Weights of a small transformer language model.
Training: a variant of Muon for these matrices, 13743 steps.
MLP neurons of a small language model. Each row is named by its layer, matrix (down: output weights) and neuron, and shows model dimensions 314-441. Each number is 128 + 24 x the weight over its row's rms, rounded and kept within 0 to 255. Numbers have three digits each. A neuron's up and down rows have the sign that makes its largest values positive.
A block is one neuron, or neurons of one layer that tend to fire together. After each block is what it responds to, as a language model described it from the Wikipedia text at the highest values.

L6.down567:165169122116170124161142099118133087120092115125114117125146137121144149129158111176101135160122108157123159145148134124131169131127154160138088121146111139135103164183102129149125122140175146132095101122135130159119129121122073157124146130137178146184134164132153138176116159158119096119118081094150105094134076156152128147094126120134125147157106128160095112117111126120129160122148
Locative/rank "at"

L3.down262:095131103077112141141148092129095100125135124149139137112111156134118119174143141091118134124106114086121112117145157108092097093142119125124122115132147147149126168126108114139115166153150155147093126121107114100115110090156084138125104147137108135137147094106108124152165124114085151146129138133104101172117103091124141115092102137133113161124149140095088111131118106137165154133142
L3.down438:160127122140143109136149124093067149111163119140135104103153130148114127117144154110102116168110157134149146164181135101148153160113108124104087107116121178169168122087088125143137121169155172114145105137108126133061118162154087151150107117096115131168144120126084101095154152147135150141117162142138136094146075168132140134164154114155151135115123139113150156078153123074158111130116
L3.down594:079173117137116119152176151133141189141130131097137122110109093133102106184076130138110115165105134146117127098130140101144151128158153116126094050133078139115092137132148178110115087132105126103108096101107135125108126117126116135150131095154135121155132154135124172101128119134153109096175163154150144135113158117107132109161138123125129160097099131145148144141092119146154120124173
L3.down615:101153129074135130184153136138153176100131092101110137123126132137129142110133121079125141144171150138097131143109164149156104118119151126146127105119120181095108139142140142119082123136070109134143101180135070123105157096116159125151128130162159144088098135148110113106094124136121103136145181102106151111146112124117115154152104124106113191119146141149101092153109128146102160081131
L3.down622:151111184089135123099117143160148125154126149153083135118163183141117137103128148094111160167161111130106114118118172178138090136115123130115108132144129125178172148105181070101093103130111149114160105106097132145132119150140118134116087115130147101098121125138132120145101121112170110111130121113121111097124114115148118123165112151102110167128150127177124123101163132135108099135145
L3.down1038:095141138152149138130183182113131153106130118114100128159151125098152107077129133106148094135145125137134134135113175144137147119067103113154134169138102096135103122103133126166141113177076117112143143134123121105127176142146148132134099139118090146114150110094099107095117096144145110103141124144132150132120113110112109113091153116114153125075139137143166136110109124124099177131154
L3.down1125:131134115169115151165111105104106135127132111125143114066128106137163128135115121133119088118121125126119150102145155160120119104131101162151116134185176117118098166118142094139125132132147135103155126112119075103107129073132130142134172171160135127150136121147110160146143142175121130160162178136120146128095134166144150136124109137137085145164130117117132109138159145162106148095091
L3.down1155:120138124143093125108131122103122122140126074125148173125090096089140126130131112134117143134116111138151093145113119081096149142127109156162157130123169106091120105119125098159102155139110139150121136136092119098054139146120179116129141115161124146153134132135142130105115080117118136114139111101146136155123114133131157115113104123118143173136143141092132118105174147098122109134178
Possessive apostrophes, row-end pipes

L5.down12:127146129092155117115116137126118115128093136137110101109124118118160067134115066145131109135122134124149108105126119122128160126136131113112087084120125120133134145170082147144136191122143106082112103094139106111130138126157143124120136097093149128133147127160141061121067133154136159126111070139077118121153118115151108127123186144169128120137141103098112146141131172141176124157175
L5.down202:145082088109118118100124127110133117116134157079140127166124159167153110138145082122194125178115155136130165113115132140135155117106114143117105177110133120086163099164138172127120121139113149149139118143182132148089125130111148162120101139127152153149136104149114125130118149133111132109112126143139138134127119153169136149144154061146122115092179122120073140133120135123102140124115
L5.down462:119140135136144129145122085131123131103127137167073137121141106154129081113145159097153097158137152149123119132151145135125137112118161117145142128101140127130154149166153127163128089159113129125084120128188123121108140109126157108101145121151099121151117098104135104135111143144124123135086138094114123098124152156150152118126146164129148151132114127153136140117126141150136161111119
L5.down703:124183086156064110100132138151107160095127124131139105194126133144126089143133123143162114129111125063145138097135162138100095134125100123092163138153164139097124103131110102134128105154128163145108144135153140168110148141106145102123130170111147125136135107152138094142146096116137092139113154121113092130161168105139153136169145172143132122146153142076139082071132147116133148136096
L5.down871:140101104112102112117134135147124105137124128178125141173152133112097100095083111149093115131158175133141154136127135126130205129117119139132128149116147113138152165138150144082130112132151145061107116114145129155119100137125089114147102129113136134141154118058101127093124087144132113133118125130096145099113118145164158086146125137159122145090121115153078148106096105095131121130128
L5.down1095:141133130099146135144136130064147117142135141137138087169152134140137144137126145112089147102121105117135160144161138166129118128136163074126128109121146112115141156122112078149166149136111176177137117107099122087158129143139178081116145054137103135103140076110165129100114104126141140120155146116105116168112131138097106130127158166089169100135097124159097127102158109142131125123125
L5.down1150:133121124117176135134106078131127125139129128068072121114084149148158115149106118186157081140126133153132107158142108116115115148124115146117168090135113128192130144118139121133085086138111125143116092143120111095113108126131140080135143123113123159151160160128153127116133138132152132144130120097138173082098102093122132128122175126170105096116154112138167121120103121097190117154143
L5.down1170:125121102163129117145099103114115125133140166107117136113130096109095154155091093148131177132107144169111150146141109143187135138111091172124091138092153135081125168151111157135159150143124147114126123124131126118126174133122122142089178117178132162133090110155150170118125123131137109104124121162113124179115147165120128106144143102137178111102111154156099094131098125113136141154135
Apostrophes inside words

L6.down494:139125084150124125174134142086092142132144130118133114111168121094109128121146184138136139082128122104090095111118107092127126090151107146099143107089121120128081117111124125105119063131135120121096151109119116105167152108102113152117138135083158110129171148140128118125116150143164135102112140107081119172165105086148082133131148129146099130135111156100122137119127140123099116115127
Possessive apostrophe

L5.down16:163116138130128101147135130150144152130109084173114103129136118141134100072136129106126151093146111096154154129116117117110126165140103117123129129114100150115148152111143122093152137140128119119129108137137132134146083152098110126074105149122105145131104107140133120131083119147124125162169186148144138133155092203142123146148184087117141136137086127142156110155138145101093127140110
L5.down281:110140164145129098179100114151128163135111139117111154133111126136155066159114131156160118109128145143105166116084104130135114169137135099080165107119163130142101140133197111091144095116112111088128103164117121149156113114149112151111104178113157118136121126097140174166145105132128161141144125133108150108133156096043111110129120138133116100137155163119135159134129150118126111109103
L5.down361:086177163138098104150162124184114128146156093096127128124164126146141132120136145173113137167116137101119139136123078140171128125114100137157142129176133082145104121134153114140138070138092173111142113154154116115123128184110159118116108113158133110122160159151119156130112121138106119133092113115141177143121118150138132137144137151154136162141107128158132094141119120133119110122117
L5.down732:145167082127102122142105133103077137085136122128101187092146101131155118147128159136111130119144142112147130155140150168148155123135149094151138128126123142116053108070137117122166125138100134099105112144122127140136168148155164119131091122114129072147114142113179113119085133157160087157124121157134101106072123106116107159120099118120156142118145114173137131120137136121139102135080
L5.down761:164141126110141102068150143105115127113175130087122121129165148156087122146168149108144148170084146122132122119103136150088175121152125128119111120100118132120115141153122101104092122115134125086099104103161117101131100109146142091170161106122139128093135145153121091108118124152149151149117101086171102116147061133131121111132133152124123136146119150201174131127089123134115128128144
L5.down788:191124167158119066144127106135170152155127126150159090103151169121155160103145141150095138160104132110131083143137077113114130115141162154115133101129114107114097108084128117165151082154120102120122070148175108105131141158099114107141131141171106118140142118100147123108120136118114103133110105129114166134135090102120135148102129151120129111149137081146112122141116138150122107144125
L5.down1017:130181125174151120118118115144110132112111143105124127129167097114105126114143115135105161122149127111133113118138094118124128164119136107111175142123115129131184139110113164121144091172156106154108105116107113152131120107137156109107159129123125098124110120140116148140122159110082073079119131123096130124111116173146142129108132159140126119186196106165147103168105133113126123141141
L5.down1039:114092112135172138113152152139128110117140142090105126138108110096151105150119134128163131100181131084109126094105129118130143142145152130168154177100104123102152110158106109141143187175129115108142130130119102093132113101112158083132130110157105130127119124159149148128138130113162081166136134130098124107098143124138175152159115178151094151157127098171160143132107134129141189120167
"one of" partitive